config = dict(
    num_hidden_layers=12,
    hidden_size=256,
    num_attention_heads=4,
    num_key_value_heads=4,
    head_dim=64,
    intermediate_size=1024,
    vocab_size=8192,
    hidden_act='swiglu',
    norm='rmsnorm',
    norm_place='pre',
    norm_eps=1e-05,
    positions='rope',
    rope_theta=10000.0,
    rope_fraction=1.0,
    qk_norm=False,
    attn_scale=0.125,
    bias='none',
    tie_word_embeddings=False,
    parallel_block=False,
    init='orth',
    init_std_qkv=0.0241,
    init_std_o=0.0,
    init_std_up=0.0241,
    init_std_down=0.0,
    optimizer='adam_variant',
    learning_rate=0.0015,
    lr_mult_qkv=0.4,
    lr_mult_up=0.635,
    beta1=0.9,
    beta2=0.98,
    lr_head=0.00594,
    max_grad_norm=1.0,
    warmup_steps=245,
    schedule='wsd',
    decay_fraction=0.789,
    decay_shape='linear',
    final_lr_fraction=0.1,
    batch_tokens=65536,
    max_seq_len=384,
    doc_mask=True,
    train_tokens=641400000,
    max_steps=9787,
    dataset='wikipedia_en',
)
MLP neurons of a small language model. Each row is named by its layer, matrix (gate and up: input weights; down: output weights) and neuron, and shows model dimensions 0-127. Each number is 50 + 10 x the weight over its row's rms, rounded and kept within 0 to 99. A neuron's up and down rows have the sign that makes its largest values positive.
Before each neuron's rows, "fires before" lists the tokens most often just after its 100 highest values on Wikipedia text that the model never trained on. A number after a token or word is its count.

fires before: "\n" 27, "=" 20, "\n\n" 11, " is" 6, "," 4
L7.gate467:46 51 29 46 33 42 46 42 59 43 56 43 38 65 62 43 58 46 51 68 40 33 50 51 40 64 49 59 43 37 35 29 64 62 61 46 60 53 52 46 46 63 46 24 48 71 46 54 62 50 41 39 53 32 39 36 66 59 58 36 55 64 50 48 42 41 64 56 57 44 46 49 48 55 63 58 70 55 45 57 57 50 37 58 36 48 46 57 54 36 61 60 41 53 62 59 45 55 43 48 45 37 44 74 49 57 56 53 57 55 55 60 43 42 41 61 44 36 42 46 48 43 46 49 44 28 35 60
L7.up467:35 32 35 50 44 51 51 45 72 63 38 47 52 58 48 46 50 48 48 54 39 45 41 65 64 36 41 66 46 50 31 36 46 76 50 60 59 55 55 54 43 56 50 58 53 36 41 57 39 46 59 45 51 69 52 52 56 50 42 51 40 74 43 37 48 40 61 39 49 44 54 66 58 64 43 55 43 50 47 48 43 40 58 46 55 65 51 53 49 44 46 49 49 33 40 59 38 33 47 30 36 36 41 49 63 63 46 43 53 50 52 51 51 30 44 71 47 63 43 57 51 43 58 30 64 32 65 64
L7.down467:46 54 59 44 54 59 35 38 49 39 30 39 42 50 45 40 38 46 68 49 61 53 43 45 69 48 52 56 43 41 63 44 46 28 54 52 59 46 40 63 45 53 36 55 50 43 60 44 44 41 38 41 54 46 47 45 46 38 33 53 28 61 45 58 23 42 43 40 59 36 62 66 41 43 55 50 54 45 49 62 47 49 50 64 45 40 82 35 52 60 47 42 43 47 65 37 46 35 37 47 46 51 37 44 53 48 41 41 37 56 40 61 61 50 54 39 57 50 45 40 48 43 41 37 51 50 47 47

fires before: "=" 68, "\n\n" 7, " The" 5
L7.gate574:52 54 32 64 32 51 49 43 53 45 49 49 52 53 50 56 57 52 42 56 44 48 63 37 58 48 44 44 45 40 37 58 47 42 52 44 80 52 44 44 50 66 58 43 34 59 42 36 30 53 61 21 47 64 59 46 62 56 44 26 56 39 43 54 49 78 38 59 53 53 63 51 46 39 63 57 63 50 40 58 62 45 43 79 41 60 48 43 57 57 35 55 51 72 54 57 50 54 60 41 53 37 48 64 51 63 60 55 53 63 43 62 48 54 51 62 45 58 25 52 60 49 46 37 53 56 54 75
L7.up574:41 49 51 50 43 64 54 56 30 47 47 51 43 45 61 41 41 59 44 31 17 48 49 55 62 32 50 39 64 66 56 54 43 52 63 32 64 47 48 44 44 61 63 26 60 36 45 73 47 44 56 57 56 49 55 58 47 43 49 37 51 43 44 60 53 49 38 50 71 43 43 69 71 60 38 46 62 52 58 47 61 50 46 61 56 52 69 51 53 33 36 73 56 57 56 50 41 61 63 46 28 37 63 69 46 73 42 43 48 48 50 30 66 50 53 57 32 54 37 49 57 62 47 50 61 44 52 70
L7.down574:41 60 43 40 53 46 57 46 55 51 35 43 53 64 54 40 58 49 36 58 47 44 57 43 45 43 48 45 49 43 50 44 36 47 54 46 45 49 41 36 47 58 45 46 56 39 52 50 42 29 54 50 46 50 63 52 57 45 55 58 47 48 47 47 54 56 46 52 30 48 64 55 34 56 63 57 49 48 48 52 56 51 47 68 58 48 69 56 51 51 53 47 40 48 50 51 55 52 66 51 50 40 64 55 65 35 54 48 49 56 45 44 45 55 56 44 49 37 52 38 49 44 55 56 50 45 43 46

fires before: "," 20, "-" 16, "." 14
L3.gate871:10 42 42 52 51 64 59 48 46 65 47 70 39 39 37 63 59 65 48 44 33 37 35 42 62 40 41 41 49 62 46 38 60 29 44 42 43 50 44 53 46 47 52 53 43 39 31 54 40 20 55 58 47 58 54 45 61 50 54 66 81 42 45 46 51 55 56 53 60 55 57 60 57 51 37 49 39 44 49 58 40 66 47 49 40 47 61 50 60 51 55 44 53 43 47 54 38 56 59 50 43 42 59 36 45 56 32 54 42 55 52 46 45 39 43 43 54 44 58 45 42 64 62 60 41 48 52 56
L3.up871:61 49 57 53 46 43 71 57 37 53 68 44 48 49 52 65 52 43 44 52 64 55 61 52 46 34 55 61 32 53 65 58 25 40 32 52 36 44 53 40 40 52 42 47 30 35 68 72 72 37 46 56 70 36 42 71 55 67 49 51 59 44 48 52 46 41 50 46 61 46 35 27 52 48 50 52 58 43 50 51 46 59 55 35 55 44 46 58 60 54 52 42 44 29 56 48 62 47 56 46 47 43 50 52 25 58 71 41 39 61 31 43 27 62 51 61 50 49 33 52 48 55 50 38 41 47 49 65
L3.down871:75 54 42 40 38 51 65 52 63 48 59 35 57 55 60 43 60 36 40 43 62 59 66 66 15 51 45 53 25 51 57 55 23 41 46 52 50 39 53 43 56 54 54 53 54 50 73 38 48 59 58 30 33 55 37 64 53 53 48 42 28 53 48 56 68 51 48 41 45 55 61 40 50 51 60 50 44 43 49 47 57 21 67 36 53 42 40 50 44 53 26 56 37 46 56 49 50 46 61 48 53 47 51 45 44 56 57 33 62 58 48 55 55 49 65 60 49 45 40 53 58 43 46 42 46 38 44 65

fires before: "." 24, "," 21, "\n\n" 7, " in" 4
L7.gate565:50 37 62 42 56 49 50 43 42 62 52 67 58 40 36 53 51 43 48 51 50 53 57 54 47 65 51 46 59 61 60 51 53 35 69 37 60 63 54 51 44 54 54 64 44 42 53 53 47 30 50 26 45 50 59 45 49 58 49 57 56 34 42 47 51 53 37 52 53 62 53 45 58 49 33 59 65 52 54 47 48 48 62 59 46 48 71 21 50 51 44 33 59 51 47 57 50 57 62 49 62 71 48 61 48 55 43 53 43 64 58 43 53 71 54 67 53 45 45 55 42 57 48 50 33 30 59 68
L7.up565:36 60 42 37 62 50 32 33 49 54 37 50 48 61 58 63 65 47 48 40 39 44 36 56 56 47 48 48 70 55 41 67 35 56 62 51 58 52 49 60 67 53 41 40 50 32 41 35 38 45 50 49 34 57 43 55 55 72 39 43 39 60 55 46 32 47 41 44 28 59 58 66 35 53 40 49 40 51 61 50 51 52 49 60 45 45 63 41 34 49 40 37 33 34 76 47 65 61 70 44 40 43 64 48 56 44 62 35 57 57 55 42 64 56 44 55 57 47 40 57 56 43 61 44 40 46 56 37
L7.down565:51 58 60 54 37 57 51 46 66 59 52 64 50 60 67 61 58 32 59 47 58 44 60 44 44 44 49 58 51 48 47 49 46 28 46 60 51 33 58 43 51 49 69 46 53 42 66 51 49 50 29 50 34 52 30 61 45 72 46 50 49 37 56 48 49 60 64 56 39 50 58 56 28 55 56 38 53 38 51 52 52 50 60 59 39 48 40 43 45 31 36 64 57 60 51 55 51 56 41 48 39 54 40 34 66 61 50 57 49 40 48 54 73 60 53 47 21 57 33 57 54 57 40 65 44 21 39 63

fires before: " |" 33, ")" 21, "W" 4
L5.gate529:52 56 61 59 37 49 63 44 50 45 55 43 53 39 45 46 48 34 52 73 45 64 54 44 35 72 43 53 48 39 42 39 52 35 54 43 48 40 50 65 44 26 46 49 56 59 41 55 71 41 54 49 73 54 34 57 54 39 37 50 55 67 42 60 52 40 26 58 47 36 60 65 54 52 53 62 52 38 43 48 49 53 47 53 69 55 50 58 47 61 62 64 36 57 41 60 48 39 21 57 47 59 33 53 54 49 53 47 62 44 57 42 65 59 56 31 63 37 37 50 50 31 56 48 49 32 46 65
L5.up529:62 66 46 68 28 32 67 50 48 45 37 48 53 49 44 62 35 41 41 49 56 50 73 47 40 65 55 48 61 59 50 41 52 56 37 40 51 65 64 37 42 43 46 54 57 37 43 46 54 57 60 38 47 69 69 66 35 49 38 59 49 56 48 41 60 58 58 40 57 51 43 56 52 50 56 57 42 38 60 32 50 69 45 44 42 36 30 42 64 52 58 49 37 43 50 44 53 63 60 30 50 61 46 49 63 52 60 50 47 55 45 38 60 66 52 23 43 37 52 44 54 40 49 53 56 44 44 41
L5.down529:44 37 42 44 58 59 52 49 36 61 35 57 43 57 76 62 50 49 25 47 66 50 60 45 55 48 47 49 37 57 37 59 55 60 58 38 56 46 37 65 55 60 44 54 49 47 45 40 38 47 50 58 41 50 66 54 63 27 30 46 55 40 37 43 58 57 73 43 50 53 49 46 73 27 48 41 39 51 64 43 51 52 41 47 48 30 49 33 51 28 41 58 51 33 49 41 51 43 67 48 50 50 35 37 36 37 37 47 58 57 55 64 61 59 57 59 53 41 36 50 55 67 44 56 52 53 43 42

fires before: "\n" 42, "=" 38, "\n\n" 15
L7.gate163:66 66 52 55 57 43 44 47 49 69 71 35 57 60 46 17 54 40 48 62 52 37 40 47 54 48 36 39 39 47 48 52 47 50 56 59 54 55 48 54 49 51 48 42 35 59 40 61 35 40 33 34 66 45 53 47 49 52 50 29 42 46 44 49 43 55 47 62 52 44 47 44 41 50 47 68 61 43 55 54 55 57 57 73 36 49 47 44 50 47 44 42 50 36 67 40 39 66 52 41 39 51 39 67 46 51 49 56 66 29 71 54 72 60 46 50 41 50 36 45 47 57 33 54 61 37 45 36
L7.up163:33 52 48 58 54 54 41 50 64 54 54 59 29 48 43 54 49 78 49 46 56 44 58 38 62 50 50 53 61 61 59 64 45 57 53 46 53 44 52 52 65 41 51 55 60 29 48 63 47 54 42 48 54 62 48 56 46 61 53 35 45 63 53 35 32 46 48 34 48 47 51 44 64 56 36 55 39 40 53 28 48 44 49 53 57 39 31 35 43 48 55 62 67 40 38 51 42 47 51 57 32 34 58 59 40 59 34 33 55 47 51 50 50 48 48 75 16 54 48 37 61 39 56 64 62 49 57 59
L7.down163:66 64 50 49 47 50 54 58 63 59 48 55 52 36 36 52 58 55 44 48 50 35 34 48 54 50 47 41 29 36 44 58 22 48 65 51 56 50 47 58 53 54 50 27 44 59 43 39 79 45 34 58 50 45 50 60 59 54 56 69 55 46 57 44 45 55 55 42 64 54 62 45 50 56 41 43 53 56 45 58 56 61 45 57 45 54 53 32 43 68 42 74 53 35 58 46 36 37 52 35 31 37 36 47 50 42 63 26 67 75 55 39 61 48 33 51 57 49 45 55 50 36 54 57 55 45 44 28

fires before: "-" 54, " the" 4
L5.gate231:45 58 50 50 55 49 45 43 44 67 63 38 60 55 54 48 37 50 59 44 50 38 69 49 55 69 56 43 57 32 54 45 30 59 60 58 62 62 58 48 43 62 51 40 48 48 47 34 33 43 62 49 51 34 46 47 57 47 54 42 42 49 58 44 51 48 46 58 42 62 49 43 48 52 44 58 60 44 56 69 59 47 43 60 46 53 58 45 58 50 69 40 51 56 55 57 42 53 56 43 61 59 50 34 48 79 49 62 57 38 35 38 68 48 55 59 47 57 33 68 69 46 37 40 51 45 64 43
L5.up231:57 47 52 60 73 69 60 47 65 53 40 49 57 36 59 61 63 55 42 41 37 48 54 48 39 68 55 47 62 45 49 58 51 43 68 62 49 50 45 61 63 34 47 55 29 40 59 54 32 46 44 50 45 57 45 54 58 57 32 45 39 65 44 58 60 42 51 39 44 42 39 42 55 39 41 58 40 60 63 64 52 47 59 46 41 51 50 51 64 46 48 40 69 56 50 49 69 50 64 45 40 64 40 59 32 38 45 47 57 45 48 60 46 51 48 40 57 73 29 51 51 42 47 35 40 51 72 53
L5.down231:44 41 40 42 50 52 33 49 60 60 56 49 61 54 51 54 42 64 41 47 53 59 49 58 39 53 65 40 45 43 72 41 45 59 53 53 56 59 56 50 38 63 46 24 52 58 56 39 60 45 65 53 60 63 46 52 67 49 51 47 57 70 53 52 47 49 56 46 30 54 54 57 46 53 52 73 50 58 54 60 47 43 54 48 72 66 55 51 65 43 46 44 53 68 46 47 61 58 47 57 57 60 50 45 58 48 57 67 51 43 43 59 69 31 42 52 54 68 43 50 48 36 34 53 59 57 82 47

fires before: " |" 39, " -" 7, "," 5, " Q" 4
L7.gate622:53 69 30 69 60 59 41 50 34 50 41 58 52 53 61 43 66 64 50 59 51 40 53 45 63 59 46 47 55 48 60 33 55 48 59 56 30 46 54 59 51 42 57 56 54 45 42 53 55 32 52 64 66 49 44 31 70 54 55 59 56 42 51 56 63 67 46 50 46 43 66 45 54 40 46 45 53 60 56 51 36 25 42 62 49 72 47 45 44 56 47 57 55 47 50 54 54 59 48 48 63 38 48 54 61 48 59 74 78 57 42 54 56 43 49 51 57 29 47 52 65 58 62 52 58 35 40 56
L7.up622:47 63 52 58 49 66 46 66 53 43 50 60 64 57 60 58 69 42 52 60 59 46 48 59 32 47 54 36 51 56 69 32 63 40 38 55 44 39 53 38 41 50 68 55 52 49 55 53 65 38 51 58 79 56 37 32 39 66 52 41 57 58 53 58 57 56 53 49 56 43 53 37 48 33 56 53 76 35 59 52 46 54 48 47 58 38 46 61 51 61 45 59 38 42 55 47 67 51 42 38 57 39 58 47 51 50 62 60 55 41 46 45 38 45 44 53 56 45 45 60 62 63 58 34 60 42 30 56
L7.down622:53 57 50 54 42 49 61 62 34 54 65 41 46 53 51 55 60 48 47 48 58 36 60 49 33 38 37 32 55 40 51 61 50 38 47 67 49 44 40 47 26 72 69 40 51 48 54 55 51 53 53 47 57 54 50 49 52 76 56 57 63 48 67 60 52 57 57 54 64 38 39 43 61 50 38 46 44 49 51 56 64 45 56 53 48 47 56 61 47 35 61 51 51 54 44 74 43 58 53 58 62 52 54 48 46 59 52 56 56 44 52 39 71 57 40 66 54 59 46 38 70 53 50 53 47 29 35 49

fires before: " |" 44, ")" 9, "," 8, ":" 5, " qualifying" 5, "." 4
L3.gate651:55 61 49 61 52 51 55 54 62 58 35 55 40 39 36 39 59 42 42 64 36 44 53 21 34 59 56 42 59 45 43 41 46 37 40 51 39 54 51 52 57 51 53 27 46 39 48 69 70 54 44 57 56 59 56 36 53 53 49 57 73 55 51 66 61 57 54 68 47 39 72 47 68 47 38 50 55 47 48 51 66 55 44 55 49 57 11 47 34 34 59 49 46 52 38 49 54 47 50 42 48 60 54 36 38 54 37 46 57 58 47 50 58 70 62 49 55 41 57 67 52 55 65 44 37 36 59 71
L3.up651:28 29 46 51 45 48 68 41 21 59 35 55 46 56 51 42 52 43 42 57 66 48 38 53 42 41 38 53 62 45 67 41 50 58 31 33 63 32 69 43 51 62 46 59 60 56 54 42 63 68 46 49 53 43 47 62 51 48 44 46 49 24 47 44 54 52 46 48 45 42 51 58 54 31 47 52 50 56 41 48 44 48 55 50 50 58 37 43 48 52 55 45 51 40 58 52 50 40 54 51 50 66 49 39 39 61 45 55 55 44 56 38 56 43 43 57 55 45 37 37 42 51 54 49 60 45 41 48
L3.down651:33 30 54 52 27 63 61 42 21 61 29 61 48 52 47 44 49 36 46 50 56 36 53 57 24 46 48 50 65 43 65 57 43 61 54 32 62 35 62 51 51 59 54 58 59 48 47 44 68 58 45 59 44 50 43 63 40 56 48 46 51 34 48 52 53 46 38 53 66 52 52 61 53 37 58 44 58 51 56 48 49 44 58 65 61 64 52 62 38 54 41 54 39 51 50 55 39 48 56 46 52 76 47 41 52 53 38 60 42 43 55 30 71 40 55 57 48 47 34 41 46 50 42 40 61 44 31 45

fires before: "=" 73, " the" 4
L7.gate646:40 45 49 50 38 65 47 52 42 56 43 51 64 51 59 65 56 69 49 63 43 28 42 59 48 53 40 44 68 59 54 35 45 36 60 45 61 32 48 50 64 54 40 72 44 50 61 62 55 53 67 65 50 71 53 47 56 64 41 40 56 39 51 50 53 50 56 45 53 42 51 64 58 53 64 63 50 49 43 60 70 53 58 61 61 42 46 54 35 65 52 51 48 44 44 47 69 64 57 54 67 60 47 45 41 56 55 45 42 60 61 61 47 53 39 56 41 60 35 69 56 54 50 51 52 47 42 54
L7.up646:31 29 49 74 46 60 56 50 44 48 51 56 50 56 47 55 53 49 40 52 52 39 55 53 62 54 55 43 52 43 50 60 33 74 59 54 56 41 41 35 42 59 52 55 52 40 55 39 59 45 56 49 63 53 59 48 62 58 60 53 65 58 62 50 59 53 47 39 40 43 30 59 64 47 54 48 44 57 31 55 48 44 49 49 54 30 62 63 57 42 39 46 28 49 42 62 51 65 48 41 40 45 41 51 58 55 48 41 43 69 47 31 49 48 46 62 40 83 43 61 53 59 38 52 56 54 45 60
L7.down646:63 63 42 54 58 55 47 41 41 48 56 44 49 56 51 38 50 48 53 50 55 35 55 47 46 47 43 49 43 55 42 44 57 56 56 43 57 67 46 45 44 44 54 41 45 58 39 52 47 50 42 63 50 57 48 54 44 55 47 46 53 50 59 50 48 42 54 58 60 59 48 50 47 40 51 52 40 48 51 35 56 52 55 52 51 65 63 49 48 50 52 60 72 53 64 50 56 47 48 63 49 60 52 52 46 49 64 45 17 47 49 48 54 49 45 46 62 21 58 53 42 45 60 42 46 43 43 47

fires before: "-" 46, "\n" 18, " by" 7, "ing" 5, " a" 4
L5.gate586:55 56 51 35 61 35 40 34 44 54 61 55 50 54 48 31 61 59 63 71 44 41 58 52 56 59 54 31 54 55 49 39 37 46 58 38 57 51 50 53 54 38 40 51 50 38 37 48 47 46 64 40 51 48 33 35 64 58 41 37 42 41 66 39 47 54 48 46 40 43 42 46 47 57 42 43 58 61 53 43 47 44 44 61 32 45 53 56 71 34 54 45 50 48 47 55 52 60 52 56 62 59 57 63 36 46 58 45 53 59 46 48 47 49 63 30 53 59 59 48 55 70 40 50 55 29 56 53
L5.up586:42 59 67 45 57 56 52 40 67 56 51 50 50 52 41 31 51 36 49 45 51 49 73 47 20 54 25 67 34 54 36 41 46 51 48 47 59 62 61 50 49 44 63 39 32 51 52 62 58 52 49 44 57 42 46 54 60 40 51 44 53 43 76 52 60 50 51 64 46 39 35 48 66 60 60 46 49 74 47 61 40 56 63 73 50 51 38 39 52 71 45 53 61 73 49 57 38 47 46 48 43 41 58 53 50 24 42 54 56 47 59 29 65 57 56 42 49 53 49 52 65 37 51 58 32 44 51 39
L5.down586:56 35 58 58 38 36 49 62 50 39 43 41 59 46 51 57 49 51 44 27 40 44 34 38 50 70 43 54 54 49 40 45 71 42 35 85 50 54 58 43 47 35 52 38 63 53 58 34 52 34 45 52 34 55 53 47 58 56 39 62 48 70 55 38 58 38 32 28 27 39 48 36 45 48 39 69 50 37 46 50 49 30 41 45 58 69 42 49 59 44 54 46 51 38 51 35 61 62 47 59 48 76 48 54 53 55 49 45 40 44 47 45 42 40 54 48 51 56 58 51 57 47 41 61 44 40 59 47

fires before: "-" 78
L6.gate611:31 65 56 60 50 44 52 68 45 62 57 45 58 37 48 45 47 42 50 37 48 24 53 40 54 45 27 45 34 49 45 45 47 62 54 66 59 61 50 36 56 57 40 40 25 40 32 43 42 54 44 57 44 58 59 59 52 34 44 41 45 44 50 66 40 50 44 62 40 64 50 56 54 60 42 53 72 40 57 39 49 49 39 55 54 55 58 49 49 37 33 39 51 41 56 58 46 50 56 47 30 49 33 41 50 59 63 52 55 77 45 33 61 54 52 46 68 48 33 64 52 53 46 64 53 46 54 36
L6.up611:53 44 53 62 53 44 49 59 42 66 48 51 55 32 49 55 61 36 53 52 36 34 48 62 67 39 26 57 63 48 40 49 45 41 57 53 45 57 57 34 47 20 32 40 49 37 39 43 36 64 57 53 54 44 62 56 69 61 49 50 28 36 44 46 38 46 53 40 48 41 40 51 47 58 58 50 63 42 56 52 41 51 57 43 53 63 56 33 48 46 55 47 67 63 61 59 34 48 42 61 48 65 44 37 38 39 49 49 56 56 50 45 70 54 53 62 51 54 47 47 60 65 35 36 56 69 57 55
L6.down611:49 43 45 42 53 42 46 71 49 53 46 29 57 40 58 32 40 50 68 53 57 42 44 52 37 51 63 50 45 37 38 43 49 38 49 61 54 64 50 43 60 50 33 30 51 53 53 47 42 46 68 26 54 49 50 62 64 71 52 47 53 60 57 66 56 57 62 42 59 49 51 43 58 57 48 48 65 55 62 50 52 58 33 52 31 59 44 58 50 38 63 47 32 54 49 50 40 52 68 45 45 52 59 52 52 47 34 52 54 54 43 50 46 47 56 57 50 61 63 63 53 49 47 48 54 55 68 54

fires before: "=" 50
L5.gate1014:60 59 48 60 66 73 33 38 47 65 44 48 55 40 35 48 50 60 53 54 63 40 48 61 53 49 51 31 46 40 44 47 55 61 55 34 55 58 60 65 40 48 59 62 37 46 54 56 53 58 51 49 46 34 49 53 65 44 48 33 38 45 60 43 64 60 51 62 40 60 56 54 52 30 55 54 64 50 60 53 63 59 38 58 49 39 40 54 61 54 68 71 50 47 32 38 71 57 46 69 58 51 28 55 60 32 37 58 68 55 45 50 45 50 49 39 48 52 56 44 72 67 47 40 41 63 45 52
L5.up1014:45 73 57 51 52 54 15 44 49 71 51 48 50 46 50 52 58 52 47 51 52 39 47 42 47 50 59 49 38 62 58 57 36 55 62 35 58 47 43 57 48 51 49 47 31 31 53 42 38 46 49 55 48 42 49 60 49 49 64 46 47 36 48 42 47 46 42 55 47 49 44 36 53 59 57 59 61 47 57 51 63 53 61 54 53 47 62 43 50 74 34 63 35 39 56 39 76 39 45 41 76 51 43 48 51 47 62 38 54 56 55 47 48 53 29 54 52 47 57 54 40 48 23 41 42 59 39 67
L5.down1014:40 58 54 49 38 44 53 60 51 46 73 54 43 48 70 33 43 64 35 45 39 50 54 30 50 50 51 54 45 43 54 68 44 49 69 52 61 41 48 46 61 43 57 41 53 50 49 45 42 41 53 49 58 51 26 57 46 59 56 62 64 44 53 35 49 49 49 44 54 46 27 53 43 58 45 30 53 46 41 38 56 23 45 56 50 46 51 31 46 53 28 59 28 39 63 53 36 52 50 28 54 58 48 41 44 55 66 32 42 51 62 51 46 57 28 65 57 61 46 60 35 33 38 49 41 39 52 53

fires before: "=" 42, "-" 5, "w" 5, "In" 5
L5.gate98:44 69 58 46 63 58 54 50 48 53 59 42 47 47 50 50 53 58 48 39 36 39 51 60 49 59 50 48 55 47 49 45 41 36 57 30 61 64 28 67 32 50 51 65 35 56 48 49 57 61 60 54 58 58 41 49 51 50 50 46 51 37 46 44 53 53 40 37 48 56 69 62 34 62 43 43 46 38 39 62 58 46 50 56 57 58 55 53 73 40 46 59 42 53 43 68 49 64 37 61 46 58 54 39 43 54 66 54 53 57 50 49 49 50 48 43 56 35 46 61 61 58 45 48 45 28 25 45
L5.up98:36 61 48 54 61 35 53 39 40 53 54 47 58 54 68 58 52 59 47 39 52 37 46 44 61 40 47 42 58 45 69 54 46 62 45 49 73 47 59 57 57 28 59 46 29 46 52 61 50 48 49 56 38 49 54 52 49 58 48 57 37 62 60 36 58 63 56 37 32 72 51 43 75 56 42 51 62 59 23 51 54 59 69 62 50 63 66 37 46 55 37 39 47 47 53 39 48 57 41 43 31 64 37 48 59 59 46 54 47 56 52 40 60 57 42 42 41 37 56 54 55 55 47 58 47 50 33 56
L5.down98:41 57 47 53 48 48 70 55 51 61 51 32 67 48 58 42 60 71 54 62 45 58 42 36 65 46 45 55 53 43 76 63 56 67 63 57 63 47 54 55 64 54 47 40 38 50 49 58 61 46 46 44 43 38 45 60 49 62 38 58 43 52 63 45 43 52 62 39 42 35 52 55 55 57 67 38 57 69 26 65 48 58 80 53 44 64 56 53 49 60 27 49 50 47 59 46 62 59 54 50 43 41 42 64 66 50 36 47 44 59 72 43 64 67 58 35 59 42 58 39 63 39 46 61 52 41 37 48

fires before: "=" 87
L7.gate38:43 61 49 58 39 30 43 26 37 34 52 44 35 47 65 51 41 65 76 67 51 36 63 42 60 63 59 36 61 69 45 48 76 50 51 47 58 49 39 52 50 70 41 46 39 45 55 59 57 38 60 64 53 59 48 50 36 53 57 56 42 59 54 51 48 65 58 53 74 64 55 64 48 36 50 59 58 61 58 47 46 45 40 62 37 63 50 46 39 59 81 46 46 41 42 63 51 39 41 55 48 41 38 66 44 34 54 65 51 46 59 47 49 43 36 52 32 50 55 42 56 57 75 47 41 46 46 46
L7.up38:36 44 46 60 53 61 62 51 44 58 43 45 47 56 46 42 43 37 62 45 47 49 64 47 49 37 59 58 58 47 36 53 42 44 42 56 46 52 44 52 49 56 33 39 37 28 66 54 45 46 55 51 28 71 54 33 61 52 48 39 51 53 53 48 50 69 38 70 56 54 50 57 38 55 51 60 51 30 63 52 34 47 43 52 34 39 56 60 47 65 43 49 47 31 34 48 55 49 43 59 30 23 46 54 64 40 43 49 39 62 41 59 45 37 45 62 40 76 45 52 47 58 68 45 58 62 54 50
L7.down38:58 41 55 52 59 55 57 41 45 62 55 51 47 64 50 42 50 53 63 62 49 37 62 41 56 61 56 47 53 61 44 38 71 48 71 49 46 64 56 64 38 42 49 52 50 46 58 52 54 58 46 72 63 55 47 57 44 52 55 56 39 45 43 55 46 36 60 62 62 53 45 58 59 38 58 38 38 62 41 44 54 60 45 63 50 45 52 55 45 54 56 66 49 54 56 58 44 58 48 62 57 67 52 41 48 56 50 50 21 24 35 42 69 56 51 45 49 45 62 30 50 53 50 51 56 61 44 46

fires before: "-" 20, " |" 19, ")" 13, " to" 10, ":" 5, " of" 4
L5.gate762:45 56 30 38 38 61 51 47 55 37 59 60 61 43 39 57 45 56 47 66 31 53 46 39 48 60 65 70 43 48 58 68 48 36 37 63 49 47 44 30 19 39 48 61 51 72 37 63 67 36 48 55 45 43 40 53 57 38 43 51 51 45 50 56 59 58 49 36 58 43 48 65 49 47 59 56 34 44 56 57 57 59 37 39 64 58 50 51 57 54 50 48 54 47 50 65 52 48 48 54 45 50 33 58 40 44 33 44 43 44 49 62 55 48 56 49 54 40 38 63 45 44 43 50 50 66 48 55
L5.up762:40 49 42 55 47 65 58 53 69 50 42 46 56 53 43 55 58 60 57 50 39 59 50 57 41 54 40 62 40 60 43 34 51 41 41 53 52 36 83 38 64 51 59 64 43 55 53 49 53 50 39 49 46 53 51 46 38 48 37 45 64 39 73 51 38 61 47 54 63 37 67 71 34 56 59 53 42 41 74 54 48 52 48 52 43 15 40 60 40 56 71 36 55 46 60 46 66 50 53 39 56 53 50 44 38 52 46 37 40 46 48 53 61 53 31 47 39 54 37 47 46 10 48 40 38 56 53 42
L5.down762:67 43 76 59 45 58 41 55 39 60 44 45 34 46 48 51 55 48 35 34 64 55 41 61 48 55 22 46 57 54 27 22 61 59 54 44 39 44 61 63 69 72 62 54 54 49 52 32 50 65 47 39 47 53 45 62 38 64 57 56 43 43 52 67 48 40 38 53 63 58 49 49 46 65 47 51 55 65 49 42 42 40 47 64 38 36 27 58 39 36 43 48 48 50 59 41 48 55 37 47 62 57 52 43 49 58 68 60 49 58 58 44 51 44 32 50 48 56 59 39 53 53 61 60 53 35 45 55

fires before: "=" 46, "History" 4
L6.gate282:37 46 46 45 47 67 52 39 44 57 39 53 49 58 45 43 53 65 48 56 49 58 56 37 58 48 50 60 54 68 47 37 49 59 61 56 61 33 49 51 31 57 50 44 60 71 46 51 54 35 43 64 51 60 56 59 43 37 48 58 36 32 27 59 23 46 41 54 55 47 57 49 31 43 57 57 63 44 65 71 46 56 53 54 33 42 58 55 71 59 44 48 35 55 63 51 54 47 37 56 41 60 39 52 49 43 56 68 83 60 41 39 61 44 47 60 59 48 20 48 51 61 38 55 36 41 40 64
L6.up282:43 29 38 39 47 56 58 50 51 59 49 39 37 51 61 69 60 65 56 41 51 56 52 60 39 47 48 45 43 40 49 47 49 63 56 58 67 51 46 76 50 54 64 60 45 43 54 29 36 49 52 54 43 62 46 52 59 49 43 51 55 45 59 48 38 75 39 64 55 47 62 57 67 40 39 62 66 45 51 47 71 55 41 60 47 45 54 56 52 56 56 45 54 45 34 34 45 43 47 34 36 43 58 46 32 40 63 53 42 63 61 50 41 39 46 64 57 55 32 61 41 37 39 56 56 51 49 51
L6.down282:42 66 52 50 54 65 48 59 73 48 44 48 54 68 50 45 42 60 49 50 52 59 46 47 42 63 60 69 47 62 67 53 37 61 61 57 55 34 54 70 45 53 37 46 38 52 65 47 50 46 43 54 42 57 47 62 65 54 49 55 37 56 52 59 44 43 51 43 46 45 69 53 33 57 59 61 46 45 64 60 51 53 48 64 38 49 79 47 53 59 45 46 57 43 53 26 45 43 54 43 31 47 50 41 50 42 54 56 87 33 63 52 65 47 52 51 52 51 43 44 56 58 42 54 20 27 36 70